{
  "num_hidden_layers": 11,
  "num_attention_heads": 8,
  "num_key_value_heads": 8,
  "hidden_act": "geglu",
  "rope_fraction": 0.75,
  "bias": "none",
  "init_std_qkv": 0.0201,
  "optimizer": "muon_variant",
  "beta1": 0.95,
  "batch_tokens": 65536,
  "train_tokens": 361800000
}
MLP neurons of a small language model. Each row is named by its layer, matrix (gate and up: input weights; down: output weights) and neuron, and shows model dimensions 96-191. Each number is 500 + 25 x the weight over its row's rms, rounded and kept within 0 to 999. Numbers have three digits each. A neuron's up and down rows have the sign that makes its largest values positive.
After each neuron's rows, "fires on" lists the tokens most often at its 100 highest values on Wikipedia text that the model never trained on. A number after a token or word is its count.

L6.gate75:514532522539547506493536490528491553467452498475511460519548502525502519493515495529497469500451479528495468499499493529487470516507526484519517495513474499497558508536481505518472500506442516497456481483502467464517502512488517500476498491453512488488493571469508495487480478513524516479
L6.up75:497491533506504525543523469520491499473489500483493479513487496449528512505529455446488504530509480521545538499501485498466494536541494479581507464513521483569497458490500504487485468475479533520509548489510489476493477488509449494526523516493568482495542545459501469493487467542493471520
L6.down75:478505500508563498505492487522490523535526480429493547467503561495451502500508510524512489549469540513532509512502516481459537476508483510524486490497474536515526476464538498517523519540491465542490531513527484489491507521526549501486500526512464523506535499525492482527553519472467505474
fires on: " gr" 22, " their" 14, "ed" 13, "s" 12, "lo" 7

L2.gate4:499515531474501550510462490513493479496489505518480490541542505519533545536490490546536493479489527568524501527546481492472501527459528477488473499487522522502489512515457481462515542516468486508505458499484459490519463538447468470488495516540489507468536544506471509445498526502472474482
L2.up4:446511473505459512453520455505495457507518505529510456526483485497496552508534480510470469504500548520467484527529517494461501516474510465478538492547469488507506492513530477516506492501488513496534467495477505497510465520507521489486507484497466477514494515515472534510525465531478492488
L2.down4:536514486540515505551491488455524503465479494501463539482493509474487481478494502482492538510494507517491499499521510511522519543563490477487481517481510514501441472495534511478486512484478489480498546513513533503531499468509497518508499474533512480534458508515520503466531462483507506501
fires on: "y" 73, "is" 13, "end" 6, "h" 4

L6.gate266:499530474503492474477505499501473524518502514529536509507496499532543465538497513531479495500470520510521511475482487493488515488465534518501492515476522483478535491497509494527499476499500566489513470549543530500512510501471483538480485487513482486558545489496510511507474526487495472549
L6.up266:490530498521484503467499459468504520488490498536492481500462491521465465488513468463458523484495519476523505514484518531506529533488512499481506482515511525481444503457481487495494473501505561482560502528486484490483501511455504451500481486550474450506537466456461530490522494520499487509
L6.down266:464526461499494488499466495510540476483495500472505526507493541531515484538517501465464478486459531523496489491507476544498480500444492500510479475480525531459515506493515481453460495507498515505463507467467554518494481498511454506460454458493476457510519517501520496501475539516486478476
fires on: "ar" 65, " Ar" 18, "r" 5

L3.gate167:502531471503438450495503505488524490514464524487508509506458485505458492525495478537506528493531487506498550491516545469493504466540470461496502504479494526509484481529509517479518511485475462460505500507495527510515491491514516544539533490522474492509536503495500472511483502432541463512
L3.up167:542498548516525512473534485503527522487513504477467520494503472493527485476525509481508513501472461451493544475477513497514493467471458471493513504552472488491521444477529468485420496493472504465525494493496507536524551490469512499492478477502475517492502502543464500525522459541487483485
L3.down167:513499518460471497497476542507529474514490486498528514490506484511527534518493503513493462486557505506534500509502534456452452497522499468484483486484470511506477484491500468551503486509461495491471472539481480467552489477486513476477510479515521483475517448472527481484499496501514516476
fires on: " M" 98

L2.gate313:460510551539525497487484512504503523483474488545503495492493558512509521514494509498520443498460532518482521466489511468525499468530494517527486482520534502520443494497475512534517472484523495463518492541477505471505490437496521546484517493472500503503490492463485500493516498507469528509
L2.up313:512537507494534516496491465550480539488500545497464547462495470496474513418503519526503480493493454480527466506512490482530518520511479521503467477511522478504460449500527533526480480505506461523495491550490550483487504503469498490475443515496498468497483527480503505484523465497442529492
L2.down313:478480481535520499537490499437484523513472516486494469500494536514512452536477521501471464487548477526500474515502508514481479496477494469492469493461497526491504465499459497437498543476515492517514513467497497499498466499508447497496528532502490474492486557463509480519562509455510509495
fires on: "me" 18, "ri" 15, "ar" 14, "ro" 12, "o" 10, "on" 6

L2.gate60:479554526449498464489495511511492513473541490505460501522454510505478482530484498510489458451470443553531473506473459473509502491527497528491489508539531499500475542531505493507499453505523448490457472505458495519509468505488511549492530459503472507511493508471477493498531497553458526539
L2.up60:448491478507563540486488485511488514491479510492514497495516528517510496522481495526514523494491501533480500472506472492507534474510515542487469488504530441516447493479517495512507492453501507508505481469511533529479473475527450522469476493544492537478500475528478554444524506503530489544
L2.down60:510488514487485549536509466533500454522523483510521523490496503521500467516528533477514535471531478503530510490511507505468453525514527503442504453496469491516539484516535517526516508462506467505497541541506492505526481487516471430531508517450487469482496508507476501463554485542458510495
fires on: "mb" 34, "b" 23, "rm" 10, "pr" 7, "re" 5

L2.gate301:502490519523538448519490481509504481515486525507481484457483518480529533537490495469532471499532515496527500456520510540478485529520469480492514465482557486514495523447545473490487499470499499496543486498453519502512513480484501512518487489553473551504512522490486522548486493482465469522
L2.up301:477519484535488553528490470516457481521499532502489469492489472495489519466493486479499498528471525532453480489481461470486478518495498484462507497483504495498498496506513540518506509462504488480487530476516467512465519470473497474476497526527495516520501514477501459553522529489500516503
L2.down301:467486507518482449479503467516524512513483466491485496547490497495509481518493502514493495467465450532534494493526520495499542521515525504456505486534432530494521494532491524514461459548499498486484503512518489526536467504475486526487521488492444476523560461504500514482520488458485463507
fires on: "s" 98

L2.gate98:503525514513512502439514516494544533446460511486510515509476512498541509483504501512489492529472445474532523485475516520505513463429464534527518462554507497521484513496478454491479499517508481492493533518525495445503507536527519522504468503517541513548526515486522531509491521486543441496
L2.up98:472488471481503490480494491505533487454497516467522499502473523460551496500525524509497480518492526518520485524489500493503474455498474507494505436505542490474494498540520481486494483495539486472489496522496520469505504495488459548514501511498456527499486520461471491477490514478489479527
L2.down98:487434492504533514516458500508535490479495499530467500502487525510500488534467493498489501475499449505477543494501509506528539474428481538513471525500524528442508512537512472496484492433536498499491437519465493474539443504567491502482460513515515533492474504476467513478496475496490497499
fires on: "age" 21, " final" 20, " score" 14, " record" 14, " last" 6, " goal" 6

L3.gate54:450508465505519513528503506477483406478537506460503470538484524498533503507484512502497495570479517510518490502481515466547502508553487515499478505469482504498508522506525472537477473497498495478496512540476535472531494474527488516477501532497512497533487500489460501505487501489542520510
L3.up54:493510504524503498521450476489469496532505490477505465468456518488477463472495501558483477511493488489536504531555495486518510501481494479522501481491494478531521510502538473494470482496556460489507509546488526502472471469476508492475496537488502525519559454465485479480498511522539511498
L3.down54:502494484505494545504507487512451509506467504493456527522565483480492542517535518483511495489520511461501523500505480480473525487557500497463507491488496532505504493508494518491457562490463483448498534483500475510532502515517527491520518515489526472472504489511520515515465512485515513492
fires on: "o" 27, " station" 24, "equ" 9, " addition" 9, " tradition" 7

L4.gate10:476456523526517510553509486513453516490492513502485502519463493494505520539471507489502472485515516484483488497482502521479460470472533495471478529498484501487497489504494520500496488514581507551513500549486535518446484511477488551495499527525475524478481491447521537481530484481504543462
L4.up10:428449557515482514526481531510488486502484492556480494472495461491496479526502467513504460510461504545535522520493483496510495451478522556494502482478488481525534483489545525489500499494499486511505479476479453506484471519490492502464441497502493508488488511498534560504525547472511500498
L4.down10:489494485471480500478523497479535511501493476522504507477511495461523471483495449505523530534486462517495535501523536481491489500507470523540502505488499492492519499469498512533515491510476500497475509497476475503477502490512513474483500522507542494542518510510499465490490456498504524468
fires on: " |" 100

L3.gate211:471495529525455513490480571482509527501535497535520501489502521531471516529499502561513471503519466498476486484512481501506452475513459510503493500504507497551509558475464523501464492492527452478558479508470513455513543476508491485488458476530479472480525527522470506490494483475488491503
L3.up211:489466466529524438495528498510474443460470466537530484503565515510485531504510478520541502492528486483487468482472496470496518489462525501491512485508495537483496504530470499522495521521493508491527491519509549491527523557475485493483554508543530503501548523469502493509488533502477527541
L3.down211:461542535500499524482483500471568541563499535492521468474458454482546479471520516479491481534499514493525498501473492510530489513498485483527504516512506479476550487490509490500496490511501506458495529436496505515505523518487488546479467544503527527458536484496482487470493514505501520516
fires on: "a" 58, "i" 37

L3.gate315:468497537478521529510502494497446492520453519496542524467468515506513535477495479530488474438474475453476495501537476474538489479505500507497494514516425509462500513518522509492519528567533530457454505556492506472507469498516522492486487508498504500495501535518476492500512518518519530495
L3.up315:533482498505483494565508492517497522557489507460498531493488500491492517526464521511511503497476497487473478519476509519501486477485502484499495532496571495542528487488507488501511528498517499455495487475502486467460506543559541494510499509486525496485550501499485482479443489491546504544
L3.down315:528504507479502539563506507499476478519461463453513488484488520484545507506481470483526476482456487476479428483551438531442521475481515535525494494484529454498514526508494494533533501494527523479500546516545483518454520509530519553486535518538483522519459485524494524537486529497520516484
fires on: "gu" 31, " bi" 18, " Bi" 15, "y" 11, " by" 8, "and" 7

L4.gate100:480510507517512507479469478527469500499486521474488481475521492509479500496509451503463465496486531514487450498496473482534468506551536463517484535498499503521474492507548510464492494529467475526482475463498498523506453475508481504526488507515510471517504503437510504513493521514480477471
L4.up100:469577511490539482495452500502510486518505516505467496491499517476484444504496516501517469510477546520493494475471472481480489505497520539477495502476506462530537488485523485531519480546508488525517524479521444527511493465482494490494489506491482476485524507470540470488503496533472507503
L4.down100:486522477494458492501504446498514485499485523469494524483509488469493507533490465514514525458525527508490464498471486461487481536518491491540535506478497523537474556493496504494447512501518447488515436528520547489508474535463479499491467482529453467501523518524497514544502494520504558505
fires on: " me" 35, "me" 27, " Me" 20, "ple" 5, "lo" 4

L6.gate15:505512515489470542541543507499516511486506496527460482501477544490477542508498451497511523524489505505507507556515501465478533499534527527457482506496493519497486549488521537468547497509536499468503491519459516519493485493486526527494524545510514500467507559521501488522467503435507472515
L6.up15:516490482478522491558483519470515480488521454528516457525503448497529479449521498537508536502556523504515524584486497504498547484508487542480489485480476490485499526492523507506490503532516490533492467479514513493543552543487521473538514526540523481495522486501442524450473521481516470518
L6.down15:521488511480472513489473533483496489539483506490537481500519493501537479521488505566508524478481483527490465504505523521511461512497522494505546491538460541499562528494485514479505520457491498537490550560489497492535452505511471509510455511537473512525472502503531520502484494555512505507
fires on: "-" 19, "ung" 11, "i" 7, "o" 7, "un" 7

L4.gate247:512481475513474503489468509488484523523505514489458490487508518510483473521494493515472515518476521445515483474503523522493482505442461514514503497533509479528512484515514501506462471478494508491500446549536514502511549501479480472539506446493476504598485498487485552506545476500464537494
L4.up247:491473441480500494517444483478522484514462503505477503486473494470504501491486456478507464484491476525494518501496558492493515473480485515470517518530465488540526510473531506503506490493546541487465484502504495504536530497480462496509512491516508516505465506517507518515517476492496502471
L4.down247:487501476511523529483519519529521533471507503513523508530509459484453479478530511506544432477513549499491505495469520487476555502513501484492467482492526540500520480541528517481488503490486505542529482492509526496485500560486503528498527457535466498473500545544530496493531497511518476487
fires on: "ca" 11, "way" 10, "ex" 10, "la" 8, "lu" 7, "u" 6

L4.gate126:514523476541521519485471526464496459478482557468491487466523483480474498520519480488489551505497486544503478507518519487523477525510513431525525516497507483471505514505544505463510491456486503481535525515491504496505473505474496478504489462520505476511534513480518474481508521491507510523
L4.up126:475490543523473528506508462514510476518532484486505499460515512499487477512478482514479476536482455486498474481510486492488469507508444516457520532469495455490477477535505516511523478459534468495483511542466490491509518469504418481517492521520473464496495496499491552487514492514526519527
L4.down126:476489452464502506488495480499483538496518560492486467493541513472503483498503532471496536494518544517494518508483498472518475467522517475496468544493497522522543468456469479464486514570477491525495499521473484512455483506465561473542536486510484540497483472486522490553511519533519540478
fires on: "an" 69, "me" 10, "lo" 6, "in" 4

L2.gate215:478496507515440518496499535471534567518507478468502488532541520515480491504524526491569481507504476483543531482498508535456509479473458523526479490522516494504512495476506509521511504512499484518518453484507523487485536495531485515516490505442476500466493472509520501521515510509505518533
L2.up215:472564519514509523511519512519505539492512513521520532493488546540518460517509494572533482487462500483513531502525492475498532482492485499487468502507517463542515471495475509491494504525435496509538485518481493498473498507492493517472561472496498517519540487497542460537506492470487531471
L2.down215:487496515506499528521513502496517471508509476441500489479518480484482522508506506490522503529531561537511528544474520483480478476492490508527539538508508481473477499511483474477498483481522474500480518481458549453455516514497474479486497538516476515499525492518473523523520516516447473509
fires on: "n" 24, "R" 16, "on" 15, "r" 10, "mar" 8, "ron" 7

L3.gate20:496463437548510538484493537494463481501470495513533472505492517521518559525500509506513461523483502501519521519564474514492474487514505526488466535442482478476500516494514485485511497498474507471489501501483483478516513468496490513534472467486502538492562504496523527447451474493498552527
L3.up20:454515497467527481491478498498489462446497494498482465482509513467507443462484493483460477449555488495555544507519493525476524523525496518500481481511481494494463499485507523507479501553521486480509525503513520481512465501445493537523517452515529490486523478470506506505504484536484506501
L3.down20:510534483531483493502488474532494509525493501488519516498485520456492468463521487524473481542488459464478488457480498512466478492511447474426518533486462463522522449495509500532519441499510524549509500498495509522467499481512476515479498526512470527516540486543421481514497505466495501500
fires on: "s" 59, "er" 12, "r" 9

L2.gate169:471509532462516504480493500470486481525543467530496523443494497465500492484495459497534502511503458502507490513494526526523500496452482495532508511480520463477484475511491499544532487522469424511488516492483501477470481536544468523526527504515520480504446500512499509503449492491480501572
L2.up169:491502509522489530483520497459493455506531467499511493486507530487482478482458462475514473452510470487497483516494515477515509525484465501482508540501540465472521519496488532518490487516524475534491543503488489450492540581551499533488506492515504495531507481499520475475439482524508546532
L2.down169:469483494528517532529481528504490535518438515410533481469520487474506544483480490491540470513483495521518501542487491541505552503503527492486488505488539523456493518512496523476510498526495493462488520496484498536464478479520527513504505482504482500514480476551475504503470478527521504522
fires on: "bi" 25, "ut" 19, " bi" 18, " Bi" 15, "ea" 10, "ub" 7

L4.gate19:533491536498525517461535488516484452487477470486485519500512466500505515445533505475523471537520496522512500448536483472487492516545513480532517530484476458487530476540514506503483476504547495515509478524475504484506521489511491449519427467520541489523495534519500469502516512491478531455
L4.up19:492528493470500513486461494515551459515498456453469455501500546553520476505528506493506460526521451513520519540512446494502485527488462510531507476531500489545512490535490508542485479479529489530508477491463536527515492527471490486498496493548508498494504463514483494530496481470473480533
L4.down19:504520531509501483444509468515484525471466478548501479514534501504479513509535543485486487480469500448486504497467501503516507521497463501513532494506460506520500500484460483539462466474519533477511502501519505490499428523472534483524541502480469508483502459503477492545500487471469504525
fires on: "g" 32, "cur" 10, "or" 7, "ate" 7, "er" 7, "ult" 5

L3.gate208:522462483502501481527494546498521506470472497508473505496513499504512534461536472530517485463496467523497498504493490523534497528482502514474467460518487517518550545505488513452549468476497545498475497476501475517500513513552502487511463506477502521476524493522511509518498514508540533472
L3.up208:498487491490532500521477545497511505491478486455500491500512507458524482513541521482506515477534487432498488562517508539468505529513512501488512466483491503498528502475528487457448458513533493525485493493492447477508538527518479512440525520469501490488518513446506551516506489501479544481
L3.down208:484509518549544485489543511483463486465451485527486497445528513517494491469498483512539503476502524541489511504487518501503469579475498543495519456534519519528508528489496525497475514501536517518507490446511478476517518491519537489508479509530484552535458462531491472508495463521477517513
fires on: "un" 54, "o" 14, "gan" 7, "ron" 6, "k" 5

L3.gate125:462494493494505486492531495484525445510482497520518515523489536541581504509545521547524465511490526501481536468489500512489527518468489518520497495479514510516505521497512534525499503513491517509541494515510460515441438506503534495503500501516464492534498467473512487481523509473518522499
L3.up125:469530492536469501498484494514488474535468488459500538480496497499536459513541506522549526469491460537506520524521473504463510534500514505432477543513516485518475509476466523511483537492501506490560491488509478512468485511487492529512548521512483531500487490471529439528485511510516472525
L3.down125:518467531510479503473484510509515514492529485516510496479508491488464503521463520450503530518538516469519488476487526458514464503497517478496525521468458498450510489506479528507514473481495494504441501523497511446466522487493490479483530508476470460449498492517488541497464478508503497499
fires on: "ar" 47, "ir" 18, "mar" 13, "d" 4, "r" 4, "al" 4

L3.gate245:525511470507401490464488510508510468501471513517520501478541426504514500505508495503518514497515495483541487474488515508488495509496521493454471475508480468519498507497486487552495499470486479472498483541520445487496528460513485539524477478523509494484509471468536473443448502529511515537
L3.up245:519537448464506484506489482484470504508517473570489487454469545523496519516454511502525477491485516488519485491514533472467541477489505507494480487516527500517497506481453535533526511496524551466518509525491457472501493489470516503500544480489510536479488483505487467442517510476521488528
L3.down245:474498452452492479506499468475509514533518505434508480496533482512534470502510479464508491511508526495515525532507502482503481550475526514534468514520502483509494467499557476526455522533530502481459530477503494499477481505528504517476477552505548462495481519487464491501543462510494517520
fires on: "r" 42, "m" 29, " m" 23, "h" 6

L4.gate150:472494564453450546525478506483451503501525502534464523518524477539460471534507501548482485504509513496468479513499490478526550496527507469483504533462528510492506563513475486487528481527507501483536521500502503487469527471498498504485537463494489530515523496519514482471514490492490453474
L4.up150:492490530481488519475497529484512516486479494499460517523485499518551503490534522491479518495495510503528525467473506476523508460525507491528480512512503539499477484537493504485496516479440509488515513445489523479467463506497516483494494520467484466533506486522476516486495490512496488465
L4.down150:531539469505476518475520484518520531471499495439433499494481491531469493513474480534504437547500478476514528518504494463489457491465515505509496506509473547505497443476459481494490482513525515527489490488487472477459517446466511476495516521498537530477487475500498501511537499490513493474
fires on: "o" 24, "el" 15, "ge" 7, "y" 7, "ir" 5, "s" 5

L6.gate163:497503498510500502502540498507480524520474506463496474488494453442491486520514476539471527528505518501516525513458475553530440477528487492529530493490497486519492532487490484483517475487508504483511409521533496520467501498451517503492517522510497528500497516493425524484513519488499482505
L6.up163:473527505512563519457499501485531545508509521504471464457526504505501459509522470553517491515508494526473500492469489535502466489504500458470522503508493498554507494527540462498534481517467481455528463501555517503464508487483540531499488522487518469525481456535499501463568494448547527534
L6.down163:468524499466471477511513504516469538486449497506501499546517488451548524519487508489495512485483498541487483464500533480469496513501504509509542492500537495460487520469480493539477502487485500482494496508502493503464528515505489493510522524479517473513459488491494458541473475502538464510
fires on: " " 23, "it" 9, " |" 7, " –" 6, "e" 6, " Na" 6

L2.gate181:484519486509492498524503506480458533540506499537514497482512502498513483509531459534457500523476484499490460540543518518473552505510489524432545491484506480555468507500510538472515514480527533523465475491437435500493507486493463472508512481529482488488502479456547512471476491505483494527
L2.up181:486523500503484509518528475528485505505504476486464535445487530526551516465514498506533483498506540541486442494487515519502552512461502458483468513526522498503497511478484467524496470527504471515531513515500485499478479510489489504508518506512498505491529498524487516524487516478484537497
L2.down181:458466495521522486497493489445556479506505518524551467506474493468506470505491513428527515494494466458490525576476501514499471489519507483499531492493473469469549511475481498541498482487477495501522542497500542490495496487516517477498497483512499454492495477520510516477486473496510455529
fires on: "an" 88, "a" 9

L3.gate72:532501492471503508488482542493489505458496532469511496517543512482514412526535527500500484468485524479533534490526495478546479492433442499529478480546503532563516485496471483506521508508545492479442495524523502493509506496486494496498530506489519515502477487527499477467496457509494472497
L3.up72:490513493473487476494455532472484517491500505458518482480496512509477492513458528518556490488549544456532521490531512544490483542522504515456527490514508548552446525506502461508523500504524542463492475500487479513476510509509487508494492463463530509507461481514496484483508478520521492507
L3.down72:479495496456503522541542512464493537497514538504486507541489482528534468498482453531521533539457518499499546464579485520484470493485504478506460486507504510511481513509508477521540520508527482493515490515460443530555550489491503485510491485449523485478512542471522522498487488531483468505
fires on: " trans" 23, "oc" 12, "r" 10, " Trans" 9, " pass" 9, "m" 9

L2.gate116:469510511493480510508459497547516506484468525517525516478517512503498528528492529510507509497478510476532519490536504507484528487464520500535517515480478504491542484478511495493476484514527470492507468506473478530538487477528512510528444532480516504471541490510493500502474555531524481523
L2.up116:488502545510526522524493522513479478503495510533543525490520518501488517547454530547458509490536490516483511540513480467524484573502495501475485517556473489482507497533505479468498468502507494519466481474496529478507484499545485491498503482457498462452476492479474481494481494471488522506
L2.down116:510503514516509547520537482485496500496481512491496513503455520489496488471527501510516481502482514470495487447525453509476476488462512526469550514452511481478502524494507516489501455524469484498483510527472501493504482555501491536461463532500477506481472446488509508472489519504533529523
fires on: "st" 67, "gi" 12, "lic" 9, "a" 7

L4.gate79:495517522488475527486474511486450473534501515495508505487518475506535473527523502511501528499506548533484503495491483522525486521496527457491507521497492497435486526499457497533503495556546534505509478494502481518500507539501507462494459474446453460499534518506480493523479461487498502455
L4.up79:485509509486495505513470471483480539521493495454502510524541473484491500496487472495520476508513538509538514498467456471538492467487494442472515493530488478504506455535500509524487500501504460558494530503477500487501452478495466498501495477462512485523467502519510511497475475533550484521
L4.down79:471500483552531486505508538453483476505482491508489468485533539497472494443499497498484466506497460524463467481492488506451484561494524527519504527480483510520481478484496483501504472504520462502517503474530520474457518416482500493525506508485483523512468496482523526490480510463456496520
fires on: "y" 100

L2.gate246:462489485509515505457481482500473505496494494529486488527485536462516514505483477502510501566477542483535536471503510476515455483495520541440504520515496487544516508498487490552492502502507540495502522513541494471518469514466525501537507504462480474507511479482470494525470530495504481492
L2.up246:431502512490527521500491499527484527503493455534508496475557532498483513523501485490531479486521529447477523536504553517533548506509489498467468499549487552545486461509475476527537500549518512524515483543521526525480503518468485491510488498511480479473469473520486492482466480513479529502
L2.down246:504530533504472522507526545532473487515486529509516477505477476506511510449482470495508502510476487498470445510490494454482444542499522544513519531478503490494525491493490483527470489500504525500513506467496506469508490499525534472458508544514547498507507520509512523510522479506483479494
fires on: "ro" 54, "il" 19, "al" 17, "ar" 9

L4.gate214:487452499502515522487490504540501494444489519539485488512483458509520471505480523484451515521516447517527478498510494532542512491519547493502547506499492498473448504498519527495508505475532523504488531533526501519550497483504495536494478463443487518516482472475518523524461504526508474488
L4.up214:473524523492504517469530511467473477495422515490521484530498488523501491501489538522497530456514505449496521463491493534508491446473492495500516525514499537512476504483486494523458491495505512502513470530540538480483489538514495495537520455478483508542496517455524447515497499526483508494
L4.down214:524496479519479520497509503508521532488499466556457492465471474490481503494493480487478482532558504513499506493552499502528532512497487499504501544492545552455495538472491483507521487465578531450500510452496516465478510463538430511472450481474526521514480494507505561531513529513475529486
fires on: "ri" 18, " goal" 14, " score" 11, " coach" 8, "cast" 7, "ic" 7

L4.gate169:468524508501481468474506537480452515502536489503505445500498501521507529484485503503512525485482490491474498494517506494476506535538495517463544427493516490480496480558508480501487478487500478508545536496487515493505514485483492513487530557490467491499511526499508433535511501530493517471
L4.up169:514506489475511536497541545484466491479446482492486506496503513482505434492511517551559458477547490513499472473514521484500507517501552532512502498512538524495484443501521517485499508512486474466478518504484485462477527505481507474498469461481500487486499484528496468506494517480470482524
L4.down169:538496498544461441460501500556506512529481499514513474526519508491485544503495509531511543504440499510515536486475506504495515489501469505504490515459438526519510519518533503515489450517501528495499486492496499558521482456483483537503528493518525486512545513518495509489514502471476431483
fires on: "s" 100

L2.gate264:498501484541471521521477474505514505534460529487493528534520447506510481512493467466474528515495463510525473492522519518498476495531488515490486545495522491500501467524538546489530525501506537469511485489537469483496518536528489518513463486499466481522502526488529507558457520507484497518
L2.up264:506532492531477530527522511503519508493475513520520497486536502496508493498427511508487476482542507470522504457497514523525477470469437495510516501529519446508432526476473544536522503503506491487493468527488488523501500486488488541550480456484482501497511488460513485491471537526513454457
L2.down264:473544505509481516521529496454520522472518502530489512452519529466501510506474453493518444521534511520510501501490509535521455516474541460539458515502506497538536436496483469512468455480493488542548533485524540485451516505472488495460514512509510524514476513526490459508505487492478502488
fires on: "ri" 70, "ry" 12, "r" 11, "er" 4

L2.gate22:534501527524490514474525544562496468497486541507494506509515524475554510460467471484490491472478496531520481504498506500444488520492501492519495503498480529486473478520491472549490510478469500471488504507502466447472508484562522500449495513501556503483514510482467497479493475530439499519
L2.up22:484484511547499498489551549483470497477480544481541504504510462459480443549513499534504555548495507488488488501542517466473501533519505510495422509527501512521503481479464525496535511525495461516528503528524482503560522506478486539515491548500439529478495522502521540508494516487508475490
L2.down22:535524463498461517524484459522526469503489505463461497513560525464565528487495500507483509489492560500490495510479464493546488477522503485511474531529527495522528511501520498500484509464521513500508509501481505533487498492480500470497525521486567498520503493469517493495486498465495490531
fires on: "mit" 20, "ent" 18, "ment" 14, "v" 13, "m" 10, "me" 7

L6.gate300:517520485533488499547504504536450467515510525544536471472522511549486502533495569516493501501513523547485497489485460487470464514511536525489472512531500515480487524497498493506520481468541486521520486502524490551479467465502478494483494512521507532501497530506534468493547521493542544536
L6.up300:484490504526521488552537515490482475514576520461509493497531521545489509490507517514526517498429510504489499490456482500542481526496487504481446506505467489506471549522542495499523459461557465525491523497497490545470489510508500524492521534512480529512486499512470465434485492474535477491
L6.down300:513472524501491515512468542545495485484466499497554526499485539477520488491551511489512478476493490503529470469495515549475509491507541497516501490563486520486474507473441502487484515491513501484509561458512465507519512457486527504515466528511513514508510510514502559551555513481476531556
fires on: "now" 15, "ate" 12, "ow" 11, "ist" 11, "low" 9, "li" 8

L6.gate116:501511522472500491499516496521510472491521473512499489471502472522465504458483459513549488494527511530535498470475478469486529495431531499546532459499535555490548518515537499528501458511506472505462495482496509471502499499515482484489516500504485464532458510485513465499525442532483507494
L6.up116:534519500514526480492521498498506438497507509516533480479439487517512483496504486546528527460521504468483485448472524483503484505555525534505502476478514541511480478458552477486522503503478486501523480456513458541492541508500472501502554482505484508481528513472541525518550480516495517526
L6.down116:479500457457482512500495523513468460516533508515536440475495532499549493496522466516490501524506469518536486507507510472545494493501498523532473507496450496517535533469494497459457487496462472496457559486461507491491517487512542418486504497483468466519467481475543541504488457505540494493
fires on: " co" 80, " su" 4

L2.gate54:509538526494478457538478525530471539462479507504519473480527498498467460463531515473510533533505554508522527472508501518504487531511499502480507441512550528481501525484532495505488506512502543485458509472514525537479533523482502524509518500456483531476517517485488473468481498461464477492
L2.up54:503571527469492492495479484521464542458525506476507482496545502500484459438538494494493508489455513532517535513500502491487509509485489543495489480481489487497498494542526491535488486433541520512463520494492518516497526495469480574525450520520490532522535494496505487502493483462520519527
L2.down54:490507489465549569494485490501479503499485504514536483495481497518518485522491506493499502541486530499479536491490487499486483515478505519514485504515500512471480478463519513498466521509467503543509501521483494486483493532496498517485503540528478542491528480509469473496500533497442474529
fires on: " Li" 62, "li" 38

L3.gate38:524496512505523492516510496474499482513490492508492463542542502500504530485489474486465440508543504467529520553495542482482534518480528523507525517541452505532460475480485495559472516519505511491485481537531512480481448464504500496480496491514466529487541506472503469477510448520483488586
L3.up38:518519483503514491521498498535548481497477506532512505478508500455506499481451518494502449479510508483502546517537523511463524478478490510560554484560473483535514486510468509457450516558517524506476529479505525533525478529493484513479472509499506479506503522485482520501508490492457495539
L3.down38:513531545456497495479492492494471518482498504482491516544490535425516478539505505510536529528504467505487518448523467514486480519513489460477500464468483443482492509543516478493491530510521511522541568505530514492521540513498517503513492526506497498471492528507525497469453493507489522504
fires on: "r" 45, "or" 9, "che" 9, "ic" 7, "st" 6

L4.gate296:506506532531504522475496506529453492541480518465490471514462525490478509538552535521519540530511493521516513531492497512494522541494512475464524483498516498453486474498541461489542504438470471512477519503494481492454531540509518521535517516512479517493502513459498510516530468451469484456
L4.up296:479497481551504522518499503472512506519496472522494490517508491502508519460531470528533494492514523485492530504529486551502536527494515498496491496541467479497468521506487548540527508491489505483450478483506479466508508554548511518526465491489539539524513517442489522495439443483508484524
L4.down296:490521488477518518487499498492527524520489476455498505481487492483523526492511439494470561458443537526527532513465518485489500516476474510522501467471478544481506463529557519508517522502546522480503495537511487486510478472491490500483520499496468536525533481536456491552544504510497528509
fires on: "o" 34, "l" 25, "vol" 9, "et" 6, "hi" 6, "li" 5

L6.gate26:498556501499502506491499495499492524526497531520481495480498476453494502467466476497513464512508507506503538471484466536479489493533494473491537497466468467500495529528474506507500498558517494521515474487471478510498489525547496509484539542486485515556500498446480525504510508480494513529
L6.up26:562470520522537542498484522466473513480465463509506531510521487513450503458524497517491495472477483490481512513484523460489503510494483498496492476515488502498519531503499501493439488445485506489489542523440527534447527527453537520480520512528524524476482502506485471502530510500476509518
L6.down26:517449450519542517484498502471499496467525522509490502469507526464515477509528512511515494500486508482538506524478459508496509507494487485499527444496453482492512534498487444515439517446516507519497471515476506501514510498490459536505528482465478495495491532499534464513487494538503469530
fires on: "u" 49, "on" 12, "al" 10, "o" 9, "us" 5